From a checkpoint of a small transformer trained on Wikipedia: width 640, untied embeddings.
MLP neurons of a small language model. Each row is named by its layer, matrix (gate and up: input weights) and neuron, and shows model dimensions 426-617. Each number is 500 + 25 x the weight over its row's rms, rounded and kept within 0 to 999. Numbers have three digits each. A neuron's up and down rows have the sign that makes its largest values positive.
A block is one neuron, or neurons of one layer that tend to fire together. Before each block is what it responds to, as a language model described it from the Wikipedia text at the highest values.

Responds to: Sentence-final punctuation tokens. Tokens ending a sentence or clause: periods fused to the last word piece, closing quotes, semicolons, e.g. "cause." "females." "drugs;".
L5.gate823:505526484521506478476499497502504493513492506486510524484515479514514449465497489484503508487499526468504474478494479498565487492478495480494534530543461409532463497492514549468475444500525555521480518493500526462495491505470515485461555497534474513500511507499484525512493510490519441480491549536511504502568502508488479522471524525478500465526482544505530491482486517494544490504526487528472498490476488495488504501465507501515555462531459525488507514495507482503486514491553500500491495508522532486530567510472481517497475438490461499477511485519486485493544494491469488490
L5.up823:527498494502455491505512485451538479478522478450473464502514464526534478500465501509516497490505502494531481505499515494528488520530496468461549500502523468496526491493492547492548531462513502554475498504469502469534553436512480509509552538509500448500507511517461528478471526471513506474479538524528455506514472501470439489477483475502507487467461442474516504474527502507520479517473521519508473466522500471511467519485534504499510498516512542500490479522520488475535491520494483501544493538491492514504488540520466554523491525495478471481479476471505505503512510537505502460
L5.gate1391:518499489531500501504438502488535528466493506497471509517467528509493519479517543452497535523471491506476508527487511499539498537507490474499522527460499469502505494480538519504519515461502487517529512482493526506473487507520557519471511484507505527483506448523516518554488508539470509471561490531524466525537463475485504509494477484492458480542507502491518563490498530521518499516477516488506489506505448468547538588445492498486492487490511515511436499470483535473509499475511470495479497485514458532504467460488476475527426475488474503479518577485490534487525523488484482509
L5.up1391:493506493491497491533463510528504519451499500506465492508451507506501511498526496461484534454499520509545474530479488499528510524517475505513506499547488452547517489489513510524463500446525501479517511509516513480487468525514456512482553480479492494451516522521479502539474516504505455479526522530482468512503468510467489502505524492460457485535530458476539513495452481489503488461520562496472489529481500501489501539470501520551534479496498489489444492493490483452515466491540522517524488505568511486507539511474478517506472517503454518527486532505510521519522531517496484469
L5.gate1527:488481483484471515492458510481510468489498497493537555476470459528540536517494521508455530530511485471450532505461506459539494481526486475513467492486463495498502522486493557472500508516504514498536477511476522527560507497496482521497500469542496578490483520516484529451526503543463458529486486507517515537511510514538508481511528410540529455513542468484531491502499448517500494450489524561508538560497494508553513553512489527505539442528460490553489476531483501454506478487561526510507490503511531484512488504486495495497449504520496486515488465533499532466509523474478486511
L5.up1527:498454527499470517514496480494507535495537481485501497469538512518516496494498491536526500511471517496526486462489527516548522483497499528511546499518488481497492487468469549506505461535477446501507547524512512491516537519504498475476480512499516447531478502461507535532514533495522499460538492527476490452486498514442497510500495548499496479520489503458488499451487493466505497511488535529539487510450519460524478516455508512461496492460509492466516500460510494472532501493509503467468476515500454479511531468493459499506502469459513507498477531489484458522536494513511490494
L5.gate1662:518510473539531460462508493466485532471540505467540507536464522525488507494491498521492466484523472492537545519510521512526513486488464488531493517471507494517498478471509537500512435468543532481530504465499482502486484514485484490524512501504498511497474534501558511535474505508484502535454521473515518502525509506520519513482489476487499493491532467544452493531529523504499508542533496502551517478498512518519535445459537495499495502519498496487522569478539524505491474556531502421496510526478478453532465496488540504528542487481432506515500502456520517524579486505492488501
L5.up1662:519485444507505500457495483476481495494489532474504462498474468551502503498555490440529496485509471491515466484485531524461481552477448491460491487531529552526449488482508501489507448461507486487511476544495533494508487499535483523504521505486486462463471505525555485544488541496480521503486479499528526493515516471551489536474523466485494476480526482487526468496523524492489497550526488522488470548486504522537523479515509534515532470476476510519507486498536528488527509545513508460522528495516530484513478487491500533531505458511495505430486483482481497513499457490490529509

Responds to: Light main verbs. Common light verbs right after a subject, to, or a modal, such as make, made, get, be, performed, with their object following.
L3.gate238:522495501547476445496491504445491468452486530549463501505476509508511501490491475470517506531489497473483517501510491525505457505488474549500551513508531536473465491511527484483487478495487539499500468513512492483490523493506491497467482493493548547503483498461451524521519491506488487539467533516503539499529513513511464471486535474497506501498479481466539471494497476484471505531489464543547479458500490495502501487525465516474458521477495484466476484477539540511518510533522503560501514523465496505479493488508481505464475502516505484494513511487515477480502512497507499497
L3.up238:529454500509474464467507509487526495460491519538493505504476497521508492493481512443518500511501509503520500499544523490503464474468474513550529526481493521468476518481508491451492484488489530461497503532567468458521486462544545520502521438522484498483482532447467495523517503473476508487501503484502504453542512522472474506464515459509494487523496534457521503514562515510490516540519471493529499471505469463492509517531488529522483503460467465487469514485531510496487532540506498557483504506459510500485487499497477498483484480510519514465511505496483551523515524536471494485
L3.gate323:463508471522467504483491516493524540487490521518477496469499498530496501482517530492516498501519507510541487448553478489563471528506532509520504539497489507529508494514489523488499503470512527460500497498494490522525489520526500479530516531473492491489492515513484498445495478456521460457508493506502508508477441486501539503540524497466496465497500486491512473497501558503462481510565553479472498517486436476465511506497501520490494479476527472507473465486558489541488491554518535510498516489552504533509520520473557502514520519539521481496482511494511524551538517462486534514
L3.up323:491506458569507440505529481495487515475487486493467515472512484522547489504529524494485517470527468486535516472493483509512447514504511490492471498467502503517533477514489440511515487470451537498552476487483528509536548498508521473492510511487557473521507496462517480483490475527503464514487528515492473508524458501545526551511500464499490481519486492485467529489506510452434443501525472474476500469505471505500472505511475470477511487503553505479512509480522501498461536527512469541484488481541482547490500493451535511513532496536535520527500533458477529544486485484494491488
L3.gate330:476481517474506524475503509471484503462476506458519503455491568513527467509452528492517494527469515507508549510534491495517465519511479504513487517473448519512496512488502479541481467495492476480533495468512512514484512531497450505496489511522506483513503517497508521478516473477517532517475471463500504417551522452474481538453461521540475521532488520535463486537538502517509472508493537465513502473528490497494519487556512502482483532477519450504503499501476484503487494541484579499464423490501491480531459479466512509488500489476475515492507516494462499527518490482528506517
L3.up330:555514508522484536515527483510519482487487529455533564503508518475488477510509524508529495431510485509515514511530483547514511476517496509471514571496466515529503507498489488502507508502504518471495481482461499472495505537501513504486531529521533503498518508475462463446507490476513509454495476466501509437506516467501461511465507476515502507500500475535485507523525494497458500469485528499482521484474527446505494518475487453506472543491473491484521502530483436496508493512534548516475472483507495497546519508499493480539495450509479530480504537479468538539507533463476493523
L3.gate662:516474525495500558532522500479486484504510544500492462474510488485522498490500513493491569477523543482456515483524515500472503489511524519492492501546470487503529499491548516483479478474503474512511532486501509505507470498480495469515500508540506508520468508493513471455497462524538504511493457504461505483525509514464542483501475503501502556478462511474507503521490472464421465523482483529493472488516486493565542520482455531496519448499504533523469504483525435539497481529526475540499512504520448472497519523478484534501503453548493538459426514516509523508503458492497503490
L3.up662:520523492512517519497536472478514472494488494517515477482498502464561480510503496458501487526540530480499502458534526497476500513488525478532478481501471505488479475539487478472514477474464489523498486487484504509500478494501470475522505486535518482521523522515494475446541448519545495486524499522460508505515464469485512538525496504458509498456470512451495520475475483473456495488472448509504471488462469484508516468470474531480503485495523490490491492525469470521491467481525478533489463496526478499492501518494482485493498476521533466477487554492507536529506480499485486530
L3.gate769:500487466580501517505565491471501481508432538527491484488484499481527509548496518459527504527528521509449499519533531518504544490460521503497486503468474514481475495532513489519507493542498503487506518535466469504521529475476459494501477533534510508509530513493484459466505506546473452494472498542483488487470497483485492544485477510506544494507525467506492486500463455502491501483474487534470506500482448519505519497494490493519487515498478495496496524461508506519479504460479485477445511490524483510480480510498494482483497489509535485508500482519527534504540452505485474515
L3.up769:497508506503506519538497494505498473492516487518486481529504542468525500500482526525539531513511547541459481492516453517489521567519507493492520571486481547486559511561532461503504515500472522485478436540475497506480514475521464486473477511510489491457469509498472485458475480525546510482533509453481507513468516508504538534476464494473496452518467457493528477555486494476479465439491448541524496505490430502486485514472487525501476515462553501506512481482533513489479501522469461498470514511505514501497461517499515509519513482477510544473481501495510499502515487504483535484
L3.gate937:471543574436479483486513502489501505513501499448522494478498525506529482523472504504481498497482463506477533529493522463501526519520505509541544451498519532517511498493505495507479496489497447513500512520433466462510508527493473503546498487534515488506508457503481499532491502471473472444465522490509506512468523497464514469480506467510505512501483480495454495454503514515512506451508512515484485508479521462473513494515487502503471472470496532492508498487474503532457494476519496525531516506519464489490464512482490521512446488450498497552497494488489468513454490497544558527
L3.up937:516510554395491500493541499522489497523490494465550492493507515541469498523478501519510490504469488484507566521492448506528528508518502521529499508494513501491516531496479495519513468497505514509500510483482484451517493483485475510529491530511539468514531487534496483514536476482461485482511516508534498507532534478514468507459528495513493467487500482498537542435506473531469528476497491484474506543461507487498493512500532490442513476510503515478460515480478529494469492460517475496500484509473442535510489555545508508536516523481513512522505541480468496546465499512494483484
L3.gate1326:521521481502479487520524512514452532537475538535516493501459551519521507555493491518457501515473470483513469487543534508494447513536530467521441527533490449486489503480534483505509519552485493464461499515524533538539474485481519492515470474522521509493511502500463546545450527514501465489481472500473532510505457508492493520459474497527459529484491520500512553509514503501479504517513488468494464532465514499518486485508518527479471471537492499483485475518523465495497527490507520505511475530437467470529524501523485487531490469481528473459515510501489499487548546483495492504
L3.up1326:527510438477473481524518505518495452531465544496520517483484530501519468538498509479465489537504496509491483496517523482524502524475494497485470540536486472519497546467507464511528494518481509464507455549522463526494495484522489462499493481536506518472492515489488539522499516511483484521490497487484519479545488488470473549463477484514471537543503471511448533504507503501469461489515444505488503513463468542500454492453511509484471438522508508521477500555488463484460517524494521482489513505477506490525509508521490522502503492516468483508519507523457484483542499526476489484
L3.gate1672:489486517481495516495471503490452485509490517554522515502491479525440489480471512508513498480523528514515521495517558506466506536507517493527492530483518459514481548480494500459526501494497458449516462491506479471526450495477494507502486465481539505483494484510500479489507478454510517521537467433501546550524504491500488492451492495520488480491516513488469519500455534563490509517516507486533514521481511495522506522545471501499478496502472508494457518514472477539527490557480491492500508518456484488542492487533523498528494471490516492487479546476502512501490499505472466483
L3.up1672:450483492497461508504507489484495467491499510562523522506507505494505510479482527534527467494500531498511478475515497508513526512546519460555527499489484524483532475476513492468480502479466500535498519503511485481504456464508556488450524506546555506563509482499496512460511475518461473495458446516535503535513508476480486501517546513516523500484513487469457528526490480496488511525448554532507481478540462509480552519467451491528535529492460475488502513521522508495464537511496533542487554471488512494498510486477508500472542488504482483515522501459464504535500547510502476479

Responds to: Sentence-final words. Final word of a sentence carrying the closing punctuation, often years, places or nouns, e.g. since 1886., in 1970., prison.
L3.gate525:481519501489505528518496547475462484487516561534508476472483484501502485470515465482502531508498548474473485504548518495493547519484518531485539517514502520503494485486523488520499489534493523507497495508479497513468497481484456488557478457489501479496464473521542514533486484537482540517512509549505525478512507508546510492499496492500457479559446510474465508532516469491466527528487490518526517498467504523512471497487486491489549499528462519504527513476472496517463508539480454519512506478479507473510505492479502571505468510480517508468517500508496525497496523483506460540
L3.up525:448532527464508516517504519485487455478486524520507512473489485480493509521489534519500529489528511543514480512530512490496490519423495548494477534507515513547503483494458500526462513537480549508505508493491482457504498502502458504492475523462531488499473476520524521521492494539514524535484528506517527455566497464527506528551499482503492460539503492492473461507480522492459491534478485523533501538515483538524505529448474497478551509530515500509500560475514487494480477560522487505544498479470528482507522507455521508463498464525496482479523522504504483497489499483498471509
L3.gate1162:477496526464511539467484531494489449510488499530470489464538495445459490490509507488519482513474515533459529478453499472519506499474519493485523482498488456513491483466517499481546520552458490490537484492499537468508458513518524440506471557526481488515500492533553505513514545520501500494519501535546470511489482481502529523500491479537519499484474508482510506470455494515528495527513497523519486497512477548476521483453493535508488488558496464513513496450502496496515568526475511524510525497465449506490465538528498486505537487490464438497505458521451494483502472507502484499
L3.up1162:508466509513492465491466516504508480501525490498494487502477506491494528466499495500547515551502487536480507473523484446528492523510530499495484444552515519497505504537479454517519467508483513468506521511545491502465501496500487497473504480521460523519488509456470505503523511479488478459504468495507481492489506498472505471511462550512479509517530473488522468526524514498481515505475508475510514494510461592516493540481509500463508544508496480513490492502491499530474513537480506524546500517452491505541521555520486464478560517506524507539461521472520508497458525472486506467
L3.gate1261:481493485538512534520521521486599505482489511507529499481469503496482509484521528473525533504520497483514501478518489503483467482494527518500477544505519472484504521504533477547559514525470471498528500530488513529513490518573491450515475521522535504482512488546495488454476520508525453509527479491476536502482491478441535510557494467502498524492462468483512461494461493534472515536521463463509513528464476511513473541498490485480515503519491480514500467466509493517516486496503530528455493454466502484530508513518484560497498521497509459486512483509482497498478516487532497496
L3.up1261:497483484559529516536496522486570510468502504511512515490479509480466477484505528475531519491552512541545505470528494482491480495522502473505478528517508470495503499492540492545531489495496501476492499503496496529515444505539501517510507520511495517493506482543511514448454511494505494509536487452477527503538510476477492509536498518549463484497460469480528459515462495542480535534510476485518501528501486525542493554518474502491510500540500477528486473504525453486515476473498474546474488499500534489503517487509504544481519515510496480489495500518463526487495519472504459535
L3.gate1409:511514508514490498494502504500494458497503521492519495490500524525488458458508499472553519522521508476498506543501526449486483476533465518491536494494544481518512502483476470495493483494501486451527490469461465492487478513469474527486506479481445489530457507490497465491515542536536510511487521544520516520508444488488478517502492506521472501528517500473483480465485503502517509458486500500505531494475472524481529551511510511512488539547524519526484480498508437516548494492486479538537496458486499565480473507520493558514514518521540491467474492527535503479510494503524480540
L3.up1409:493513457541479529548489505513520485510492495482514482495495522533484497456515486499545498520529552507517493533516492461477507495518449431519511538507519471499490521474501485526498506517479533486506496480495495503511487487512480489506485491508480467493449498471507488476537537537522508559471493531509566516497479463514536531494503479464526532544519548498501473446527504493476509484512476517487510545479508466532519496512466523515528530501497501505518491480489500521512482514473541510532488461491489548450496443515485496528503507555494459452503490514456520466476481523500504536
L3.gate1410:443508488472512517515454490527509514524484485502485480520542487478485504476491492491487504497514469509503507462460537459519488485477503417496506476485544474537489538539505550464484486478494481491483523483488504522508481539513460506500542520474492469495482518475480493485492500545522485513492516456491506535549533467500541546482508488518486552444483498525499450463405514476516459512515525541521485541448475519487478546511530505469518463490498489499513501468495494513506535438550498514515484486481461492489512540505520523502499486524492515470497503507525525542507509515533463494
L3.up1410:495482480476495533479455503468517525526521496524511524502559475495515485470460457505478501546510486504493506469458521446511472464519464486473517504502508493535498514515472515464504455517520480507514504514519522515504477500495505516479562536475541472469513492514483479462475469556478491504537515469484497519528502458486533526504516472516492538458482478510512477440439512474533510499477536543494472524475467512478488542502526498492524489499499486520531509475510502492504517463522515512543494475490488519474503530486474520464495511515497512526498500483507493529559527500476452471
L3.gate1441:508498517464473546481472468564514498440497498517508485500466461439453508499517522491464520527478494523475538500460522484500448487511454513538525512489480481520492483488553496487528515510476444527464506497506510546507522460463492485474508471508503493464495502486525533484508506453515488508504500526545533528512494464492517529490548460493484488478480467488489460476520504502471480572497567533535497509528477523495520509493473503541454510486465465511502492498493524514519500475461493566514527540517501476490525527514515492455496477467567495531495513502506467490500506530500515503
L3.up1441:514505472496504489461502488517474503448500514520489488499462481504476499502511508519471533500549498494523543533500491509536466472496469491547444490455471443565483474513566495498498518517479510497446527527519533504512491494485510483494488484493491484480475481468527522455471496501512451525500515518544534521503534473503502506543547535509480450487536462468498495518511480477527512524483522504517471510492507516483517518500498531530547508527478465486508474482500514484546495480483476512530481470515490520478518547485486536480494529499525475518481488518528498483528511547490536511
L3.gate1455:485512545498489507469446449506466486542478510513498499483469493509474525484508472500535489532495484529494485491474509465508507521461473511479486505504523480494507498540498554507525478506501539497476503450527508562484526523467489450499534526440499487535470489512537520509503477507524528503550431507529534452512511496479518455460473519485501479503510500501519485494475525507465487533504537531516467542513482501505497509503526477513522494573496467502511553499523478508494438471525484481528504511494522462538502500512487526498536501490509479479527488469512465519494529499498456509
L3.up1455:507479535483509507500470445474474503466474516528477487495468515491486517480499503501517497532486540532531502487459505482520529511458473498509464470486513469520491502507478528502496491491526564488481506465511508536501532525455485460489535512460535473535497497537530530490476477501548527482498468476516547444522482487456519488474518524489514478496505466513539516478474509527477514519518521535468476531482493494499526498509509477505553476560484489475491550472527476498480451500480462471502518539532514490518483503494488482486528510467519512487498488463515458521470513507467443518
L3.gate1506:551491529479493503528435505497507489440493506493444456503466499458466495492527476488498509530477519489512478487532510480531452486486522518527505496446527538494500495463439517546492543510536525488432506473495449536556525531485486477479508510497494486534500517531501476480498529481511486465527458497552509515496471476510534503500515498476505518507510482484504530522484461530470480499457503500459491498503486519507510532507493541523535483515487543457485489512485477512528526496506482518535532464513530541559500535447444525457500510514437517479536551524456499509452506521538464479
L3.up1506:518515522529472469480462482489473476514475508527476507516499521465481483472507497510474498530510530546499496469506495509542461509478490497519521489415536483506459517447480515497494509477519520473456529510515518509522501521502453499491523488501525509479481535555524536448465500477526475524518470506510521490526480454517572451506476464475510469470510470463549503464467488503452487519498503478470476487525478510526488516488505534546528500562467519519472503479467491503486526510487494492539508472500534505523508512463493524504524506525481526487519555532445504486470496521544479508

Responds to: Light transitive verbs. Main verbs, mostly the light verb bring, and also make, take, put, turn, that form phrasal or idiomatic constructions: brings together, brings her to tears, took the matter to, make up.
L2.gate460:559495520523497534503485489483532506523472497477508445519486485509509516488515495490496516535531472498459543498499509525488485502482517527495516514522474558501487535486504427476458517524473497487503480472487488529504520490510496534539492531492513432564492509520491511503512503475492480453477511483503514492500517480515472501522502488486503503496520490422489487484469519500475522542482488491497483538502464518497483503504484529511456514505481525466505521518534541499486559495509502489499475503471515529487504501487512497529472512531460502522504503552510519499498464457466519506
L2.up460:478531523502521484454489454504540508477504532521527488505498513485491460509466502495514479467520574546545497482474513451483455550537489461527493459472527455482512496529488516465519466518521517474497475520503503470479513476510498499491530465517497544512473510513492496514538498522536529505514491499477495521491483498495455551477523460472477520470526498545503499512490463506524494494493514504509488516470510509499507518499483534512460468505513498511504468507473478514452492526467506512515463498491488500502504506541516545473520500529512533504437500485497502530456485509496486493
L2.gate1160:496527482485522527491496500523525466540501533519506514501544473515480542528521523496522524533543490469485511495571481515531466489492507515522478507511435499513522475524490514466461498516491463486555466538432509510542495490478482517499473506475475506491502474471462452483536517537482501516457487492447557470540487500535474507461494490528458505457506446462493540463523532501512497492491505518459476499470485481511530530487511442479453499501476549491520521526523546487524550563558540464521458521484523457508532458438485514551510475465476489522487524502509505497499528476504517520
L2.up1160:491513483480498538491487497512502510501514477492519512508503491519517513497535546495536528513518521482527494487559519520529473516531496502494469511512504496510553444511488491477478454487488490490539465505486483470511529480497473497496486475481499538485518509501434456474506501504489503474509491486461519479486467500500494528436448479529484507474494484476471510491533500520537481486495516530508497463448467519503547518522482455497475498494484499504520539513513529504536522561529522481492466521481523467486500494493474534502504512483480492493487568510541501489537517502519534504

Responds to: Sentence-final word tokens. Final word or word-piece of a sentence with its period attached, as in "boundaries.", "Institute.", "others.", often before a new sentence or line break.
L2.gate8:545503502506494534545465534488541536486512513486490512469473487504477503474470525475474483499515508512543526522482515476509476511466488447501458502486504433564448497473491506441500514488502513495506482459471531489470509520467480538472534508539522491482533509491496530502511505509522510523524508504460519508526496476512501470467484490529498510489489478503506491510523501466486453511499501531475488503499515551515506519523514499461526487490527535476514488483522481477520482496529506481494514512458547458472529502486537496491506481540496478503498471482520514486517475564460524520
L2.up8:533540509509515484497478549464518514460479523491495526481481511484497503493486508478514533469527498543543519458471520446489505532435489477520483502485507501566483492473478488443531500563502518480486494499487505529475536483450494530480526493532503509517514482526503486545482501496511509545510490501465504486535483487474513485481507476522526459486503469485525484501527481465463489514457516544484483556542547507488510504506535490482541479524533529527523503467486440479522510526535513499509529525467508460514480524497522534503506446510495515481486476489557513519473523522480504516
L2.gate943:529537479500548476497470478486545500473510538507512489535498516470488510543500557466526511515471489482478498490492536477499472512534502506509448542504469437506522486557514528462499472523499482536501518515451511458517493495504471489506480499455492480491444435551522463518447477498516498510507484489514489500520483465479501509497543499495493477472511484474469462489523523537472495500478505534492516493472468536504523510496525524506495480533502480502488514476503531460503502552515495530511494513497484517501493520498488493432467493502483478499465497525489525528469485457476471482
L2.up943:442444489506490529525479512481516490513508458523475479484425531500508514539522535513479537497525488527544502516509489498529528528506519512516545498457485524470488477473474506535501483502519507511547513517503503530533526521490518545483503487532531499482500502501522524495521455504507490515475510514457457510512494564531465515485482518443507470488533509525505558551541518498476489494472526498475469528536529485500471481522469523538538476515543507506495498513496525488505476448565477491515503516481529433462508526540493533495528481442488529510515482466509491518506513492510477520

Responds to: Transitive verb completions. Transitive verbs, often final word pieces, right after "to" or a modal, just before their object, e.g. safeguard, defuse, stabilize, compel.
L5.gate388:479490520479527528529510460471458546519546471534515452479460520488506520470512536542522520473514539493496486488481518528487496504540475500552479517497524496505559514495481456481449522498550468489535487486488525481489510495508485468509470506489527506480483533509503486523516495513480508459481488461545508538554472509508516532501529461507520473469552523533543523484494505548511512536489513491504485477511489477514486524461500499495501454505448481502490514481498494516502453481517481532462496514527486488485531498495531508518509479489521508496490491451557515530499466503440515484
L5.up388:465479500543463553484499507469479539468517531532452498465544524533521444522521520481491470503443514543508488469516500474498508554491497509498478526447519479481490484542490533492513522515498493543493552527477547522544502461457495516474535539511452494492452505513534529520469511493526518470503513535496509482531478490554484507509527547500487491508532484456495494498493496502484499506533531485500454469474471462497493482495497488540555482511484485508517516521517473505497468509520495505488516512497484527473503436450540556521517503515478511508552526475521487514528523499455522485
L5.gate498:481465494523534538529508506475463494483500542540546481470485499492490518511494525462539506522516526509488509495538505487471499506490498485500479499468492498515525516495496499494493516494474459524538520498497496513564470451524507488482505491506450479534483493484529490463496504525540470508483477526484553476553512492483489521494518493479536535493525533508482488531491481477450502549469536484482458493521473527540505514510482569503472490464496440508487480464511498523510466521474476485460480493527481536517517514461518528476501466563497520504467498472506504503519469472469502495
L5.up498:481536497546471488498552480496504460503481558536482525461547501485507482505523534486514493503471509503513534454509535520518512475481527478510514521513505476484499493485506528479496544505470469494475512464479483499466484484482492505490507527496508543473470553517484506503467517499521524446523517486462538467473500475506517495508514465553515501505477505506501497464542460513547478447501502518502489481517471491512524473468506487473550500513506530516492546462531472511518511496485469508537489526505506478529472479480533533548516508523481501467519509525485487511504490483501504528
L5.gate544:494483493470469517463503510456464511455503474527530479487531484500476476444515516470522495538473503509461486551494490517496505491542499522499460523492531480519506500484515476519513488539510476518537512495558519481501476505489489481502473539439481472485484532476519521481462517458521538480482488464478500492497472505509495528491506509491530517505501495541501474503510544468502487524482481485498480451497492534499550530535498551515473485509521501487483469489485474516517470526497500457478455510501512470479488493497503482529467454541489508500478538548497520494524490443502459518
L5.up544:477501487523482526456521526454507474433493524509518463504516482530479432522504482493512498536534498467513509518491490489457578502495486552493474508449512491488509511504493497524483499536419471508493489469488487509483497473545451494467485490498499525482502529501516525472505467535555514512487496503465487462481472530497476532479509520527502532501519495518504499509534522501480523517465528500521489479494483577484526486519470564528449477514514522463490490524498509509463489500447504498496492515515467504487467491522492525518462480499515501469475505493479525467543462458433489529
L5.gate1506:504473550508512493516527507510512507485542492527527492519493529485474475519508499513505491562514483506530496528509489498491510459550489483489510461478530484504504497520488514535453478493501565520489504528519489527460525520500458465470518494490499526471445486480508490511505512528506451511466498474477533473489444492549489494480543491504538484494474497483490482514538549522507486503495495512505545495502473556482547513459547483519511478464488520479530490511489478494495528512492524475494493522500532547504497473449488520513458490501527431489504507501533475471499516478497485514
L5.up1506:457524497498520465499469494454545471553493524482483554507504489519469525501472499503515512528462525506521510525546505553470492475556485498489499456486455490542487496516489493468514504464524517564454528464517526484497460476486492522559530468491523510504484503505510492494505479524508486517492517503501581480558479524489475487484522487507485476524518485500521483487518519502508493495497511476516475494548475493510521528498524549481472493480484495513492498498485465476460475491513503514473483516543503490461469505501532478522513541502501491538501470515491478513486499495487485509